{"num_attention_heads": 3, "head_dim": 64, "norm_eps": 1e-06, "qk_norm": false, "attn_scale": 0.125, "tie_word_embeddings": true, "init": "normal", "optimizer": "muon_variant", "weight_decay": 0.034, "lr_head": 0.00441, "final_lr_fraction": 0.0, "batch_tokens": [16384, 32768, 49152], "doc_mask": true, "train_tokens": 170800000, "max_steps": 5707}
MLP neurons of a small language model. Each row is named by its layer, matrix (up: input weights) and neuron, and shows model dimensions 0-127. Each number is 500 + 25 x the weight over its row's rms, rounded and kept within 0 to 999. Numbers have three digits each.
After each neuron's rows, "fires on" lists the tokens most often at its 100 highest values on Wikipedia text that the model never trained on.

L2.up234:492554502490460494494483528514555518509480504479496505476487492516469510517502478495477496491482474526561497494474527484534505513534492487493460509561510507476468511536526480490478518512502447508537483505486466488490500530518484500514499489476464528527515504500458472468485479505502521512483533514505553463444449497509455505475527525462512478483499519481508508455526484503574548465500
fires on: " ro", "ri", "ro", "ee", " bro", " dro"

L3.up620:495489522495487466495469492520548483509535486465487497544507475484492482543517512469493457468504491536503453445495491510539481523460550510495476531446517476510494555512511536484483510532477497499499504465492487529527492522530512501518498538493521496525462467469499513477496513505479511517503557468517509448502489514525517548489457532540521539484525499501484454514510486447480473501470
fires on: " ro", " actor", " vers", " ship", " instr", " footballer"

L5.up440:473514542483499493500509504509512493522507498473488485528513515504511497510498539507473494529487500485475504496470482432502468524468472503542494469470494509483510502490491479530486553494461505514521521467546496545494517457494508495504498514505517495471518487505481515489509508469493450503523447453463559498493474499455502535511446519495500539504501479495497471462497446513500474539512
fires on: " |", ":", " and", "-", " ("

L2.up367:487512524509521505483491425470493505482492505501461500529471477524488488505482496471468467491497494511523488511510505501545506473529497517481500503505558500521484466546472470530485534492515469492494469544537529541504572516514543485510520506467487506533501491520495519520476474467515468507492473495529512486489479496513497509525520504484476450471513512513504488493444501514456510528516
fires on: " up", "up", "ets", "vel", "  ", " Swing"

L5.up39:472468521463486525524533543479510453471519499528507484510499498514499495496461511537491488501494524520556510514487520501433554527499527479500471481488516516465485513467524528539478458505517493494510472507466516492524470489491505567518528550457488503465501535569507504542507513519464472509506485493504487457531492497456461492506508508447502525545469459480507501515503468494501470525503
fires on: " has", " use", " care", " have", " inst", " dev"

L5.up532:518464536497464500503490489497502495503533495525524482548492465509474525500536472530482486454553484487544534474520505464451482504517448551517504477477562494501475504506489519475507466490493536534482505510483493492492503488473523475507461512475477504491519511517508507513517481458464489541459452501490511485463514508530497445509484521500488527496516486481480501469495494511486506533513
fires on: " and", " Battle", "-", "ually", " •", "ly"

L5.up475:503522472537476506493504472521496516484521475489530502514556523518510496505481494520511509488511492515513499479506518447501451500474484489486451520482482503523485535478492521464505514512473489492507516495494583527517530500500425507491505508534505471532457491511495476480501473560498516503494472499534566488519514501503530462473521506531487496473479502459456510493458496492499442489507
fires on: " ", "2", ",", "1"

L5.up245:483486511477465538509483464456510508466460492519510485495524526499507493492538479466552527476532504476539557496505518468456547483499525512520487528483506501554498515476509465477499507531518521496462452525518502489478538480490491472509479481522497503549522473500508471495526554477476496486482527476507498487556458514514512538488514515527497517478517472489476488505531496505525513469503
fires on: " and", ",", "s"

L5.up554:574511491502445501482523513495479466555487532524451517503545517488458487474468501467548516516549494462527535525480501508554487498492515538545536515499495519474501501495496455494474473522506560488475547497482480497540493466479518495518486477449500508479497474507519496462515503498486524493482514525481500496506534514507498483483512478436532453478537517499497478511512477498505507520447
fires on: "ig", " k", " sp", "ight", "ast", "os"

L4.up81:530554561516517543474574529497509465468504541491519500529495493551499527489486504497498526538517506478461515461473486517485519510464542479514463509502514487494462468521521484524480487508485487501490442478510474535488524443492453462501521477509474501515463508502530515529512512511478455487537478555494528480487525469513547490508435478511474503515503509521506499509517492534527526498518
fires on: "\"", " |", " (", ":", " •"

L5.up381:507506502526493489521487530525500522462495503521496511488481472515487529502465531480481496502482538474509493524529489541479514465500521470478410500497484491508464497512470471511483534485526477527470440526492496468516514471527498478494546534498516524494554470439509517544517497491497493514519504514491542516483512485447462529509447512487475448513512487500476508456504535541524491510474
fires on: ".", "-", "–", "pl", ";"

L5.up624:473488542518486541524506520520523507513473497538436472477498512505532495504537523494509547486513471535531496496505467528504484478533480494508468527440489488491512495486490507527536492469497529524488468490499495514550510485491459495482466471484482474519531541456513476483472492501459512506487536487495466492548518486539487546469527478503484505488482489445482526526518495483532494532496
fires on: "2", ",", "5", "7", "3", "6"

L3.up231:492487520493495473480506477487498523479522456513582491495486526513482505487492469501449537480515496483529526517532506507487503497503463504461487485476564499497488519465471492469519516475519527543485491527560495527515491483530492507469490459488482492508489529487477482498547471521487489556451538498494483510494506506501536459522479514546500481459477534461480496441496471557494460497516
fires on: "ly", "ely", "ually", "ically", " financial"

L4.up473:484488516489504494507501502553529482449502409504469494509492522482457493446492514510509486525570462529540551500483516476512500521456465491535498529513512479556507501477491515495528447533487492503481449462481465517488516511513512467497499511536501510524551467544491487481486468519468474513447481495499517505524535545525543500517539481519494507476487475488505514498505500534465527469457
fires on: " and", ",", "ied", "ished"

L2.up343:496528515515490494500449502498435518473489501518477511488556495470537513509534482499468510539461468537544490515478483516528479515540515492468504511477524518485516477468511479501497515529526465499519493516469485499483497520529526515504491481528478478512498480512497483505483515454483541473497429485520531503462539502478455521514577491481517552524487526476498454501477504493497518505481
fires on: "N", " Sus", " re", " mi", " was", " Grand"

L3.up366:472533515506542495496515511520502455526504512479499505493482483537463543476473523497542500486504473473513482461458505482507476479480496480551502490469454475486522477532495499498501477473519513494508443490452517504505540503506503526481482499484505471463535535476561510527513519544458472525521508527501553529479519536500503505413474498499464516484498536505492498499461507477541541504489
fires on: ":", ")", " |", " Year", " -", " –"

L3.up169:507469499580503542494532450463491524477516480499523479510507502530507482468514473520475510500501511482509460526523485523491440458552467512495512452498558479448513489492522505532474567530489505454512494511480461521475507520506487510509522480498528515539522486494511523474500503495509486465520486495531482491522495509485506501456517498493520481430510491516457476455468480513480509460502
fires on: "up", "ep", "op"

L5.up399:473500477522475538557514498545527527502535460511482509475510508465545535462490511484524466434505485494525535486495507526494482484465477465520456481535503488493534554484504542536530497543485520453491470489488528485500473481512502503487491495531538476501506506498505500495480493508506470487524469523519510484497497510494539481480520517525535545524500507493469463486503520500494495511439
fires on: " |", " "

L4.up372:512477437518495482502466475532553527506548505523497504507477470473538535468497542484477506463472495494499509502462489487446515489550524492506474486518557523507533516507518505482515451543500492510500527493501488454487489450483490501504521467509538473500491497512527463491533505452498536459538443504558493513497525532488486475510470491534521552484491495540521486435482506485515489521496
fires on: " |"

L2.up396:511495515502530502473494522510470534521526524495466488498528492482488504462488510498494506560500463491511511509484514453494468529558450503552503496511459446504504497492536482490506497514484487487523510510480523558488504492526536512465508524482522557472517486473486536515459495505502536456535550492447503519482540467552483469472487475482484485491513499481506543502513503526523502486525
fires on: "st", "ior", "St", " tri", "ey"

L7.up629:474508524515511491499526503475455450454518554559503498500535453526516544521494532527479514488497531510452550487507481513479466513492541507547500523514531483495499460464514495502464461492497527513498508469466490497481494523516465491523510515508493500509513467458481514538492494471479502485483557551461517515465485490536478505498450523477519525567483542512509495481503484524505495451485
fires on: "s", ".", "/", "r", "p"

L3.up158:511465512497505537509453477458496483515535490493539492507460502529519536507508478523469542474461442498426522491514482509515449502515459499485507473485525440478459472530545476466498511513523520518485478478502513521557504534481488547515501527471515517523531509492499491473534492514481447497457464516506518499458512486454501503482540479507500492513531487533531487509506472481526475529486
fires on: "ig", "eg", "amp", " cred", " Website", " married"

L4.up24:531493500528493501521465521499502536527508472493469520493497503476466535458536510516487492518525490518480496523498541533470489513470485532501517499477490515440489474488504509521512495546473495471491450516508467453498530532526500478493461483476446537500495496468501502534517500484479497567476529520474465537490509522482554504494474475492496455487505512501485495525502508539461492510487
fires on: " in", " and", ","

L3.up502:473509521498507445500486483429566494520495472497524489519536511478504542489513494515459481480481472485514492527507474564478505505487479486459514492449514454481492530512498488498495511531469537491518552507496495478505478483556522524478514485540528497506482495507548516558451519529510555513451502483496496483508513512478513503487456540507534496502516516479474528529499510483488490504462
fires on: " compet", " it", " are", " stat", " sit", " were"

L5.up581:513529500541484490524512458545505463515467492516480543525495509495490535490503488490494500480545501499497556500482502469518510502531528465509461485483509549539462503458497469542487492520474516495499484492468491494475465516561488504482521511522506517491541531408478478501456524482519564461474499534554478543547493477469448485508519508460530469518531511511467499463519483511501480503472
fires on: " |", "-", ".", "–", "ack"

L2.up107:482480476528481505529519465454505490518487505509503512507557497506515473482525539498516506502524521542524551525476515488484471531484484532530530491524482472490489571509468458500452510492532473493504522506499490500458508468477485517529515516444516515499444488472528526539492504538469502501529559503519492471499472486522503470484475504515525479518494490515496492506539454478538547481479
fires on: " Sp", " sp", "B", "Sc", " k"

L5.up177:522503514568480539474515489502517470501527546494464528520519499545524490486504442472517497509517438518524491497484493498498514492512527517459502488518493498471486495456540491515505544508520521487541486524508467460537480493504471524469507500472431466499496505483490560497466503472486493483466500517486492513477482476465512491496518478486486481507492499498456505479490522480476517492438
fires on: "et", ",", "^{", "ec", "em", "š"

L3.up496:508511478511470521538506480510503479465428511516489508524508514480488459497526488538513541532502477489528472527509502503483543514542490502499515496511523512465508512488484508466534502512511471478507496492528500499462501475464480501502539504477497516499532534488545524511517524490503481500488470506503501497472507485447447526500548483461540510514443483511483546480518505512471502521463
fires on: "ology", " also", " been", " have", " has", " system"

L5.up195:527519523484497446478474532483493498520501512525440447516509484487522536516475475520510498498537508541552461481494477500529487529501512518520470516475486478523536529499529497527487489470472499451512539499444470491503466505485510470527496499515522459516520479473467447506523532510490452497449532514530469511510501519497471497503447500506499493481498472504498514488485478521530514546512
fires on: "-", " ro"

L2.up183:532542510495473490510450525515504495515457492505478478485508484511503520532512498517544485491478514504510436469511560514510490460521510551485476481486516512521522532473523487498492518503494460479510505457487497503478506504534491480495499493485485500517535481435506517464506517531503523455519503523540552516461479493484501501480469521515527502513461497472481505496531428476510509483482
fires on: " ro", " sp", " Bro"

L7.up193:542499528495463519536498491464461538515502504487513500515514502492502455494492513508498488498534487501545525503505490442467531493495505508528483486480523469479515471513480495509485471436495494464484463475477535515530526471502512512527478482514500501521513487522489476440488496496479481511547495501525500492456514535507541516520439526529478543539519538462501467536500491516517528497473
fires on: ",", " a", "),", " in", " the", " an"

L2.up629:489509520498486516479503512500477505530504493518480498514524488520502490486503523475552490501527513550498462524529517485482507541490498485486547467532467475532461500509522511518450519507479485461490486513473542544468523516534515509445500512488494494482484521465510498526526497528467515478490463454467483541478518466506495522430508485503486472518503503486503535453484491506544505478487
fires on: " st", "St", "ve"

L4.up422:518449503500458481526518503510473464507513482504521541524497491514505487481501496537538506463471469463536473499574452505493474486511531461475469495497494499487509490497480528482467461526505482521472479533456485536476532533459489505521492533520478554495494521464527460497477485524534504482509519530505474494519533480494503530496509489501510463517508528455503436473502522497520477501455
fires on: "p", " ISBN", " mot", " rat", "int"

L4.up312:507550494484498468535514542499508443515519519527502490502532485503515516541499508483503463512535514512521494461442470473477493534480540533513467489485535496509509486481518560500509484490473527521486488490541509489498495473523482492493452519484502482492515496503481500550523514497490476545491489542463502456504507491499483495476501480485458509549523516483492494489510478518511491504524
fires on: " |", " election", " Party", " and"

L5.up488:513508475475531480535439477467494486477451491505503486509498494487502495470478519508504502534504473466504515488458531471469532502487519494505441500519515500507526528479507499478475539516512485508468485544465518506517557484478516547529527444522548517489538489491447526502546510517491517501530479439549543543500490563464472496502463496505519541506517528494541479530463493496521484479509
fires on: "'", " in", " a", " his", " aff"

L3.up622:527525532466453504539481491517531490497525487529514484496514556490476515505512506506457477497506474537530457534514534469455504512491454445502465513502472484530517512540523543509497488511527508478487436504494496487495486488485506524512518494517536504523528490468517510506521498504508455492507477473483529532488495494503487540533495491517521509540527512483478511505457502479553474508529
fires on: " a", " also", " which", " would", " code", " hold"

L5.up289:490505514555478497466494489495548502517486529504491515483514508492497532463563488496486511458517495504488473503526506545541496491477537496475519490498475477445500467487541452529519503509496497497532497504512480475492528526510478476519473491526468480494522527536523486493500520534501538485534480501497476499506529529509512519494506480472534523494535532452439463528487495508466525491467
fires on: ",", " was", " were"

L3.up611:509521444487492508552511510491518459475506535521512524505454486501509532441467495511472472441503499501486527527476491497451499491453508465511488473497516456487537574477533534485475484490518523498454504482476489522469475490519504489502508502497549516555507471503508543510492546478481457490506480514442546496549514502472479490504502528521514531533471501508512457518482513481512498527505
fires on: " |", " hold"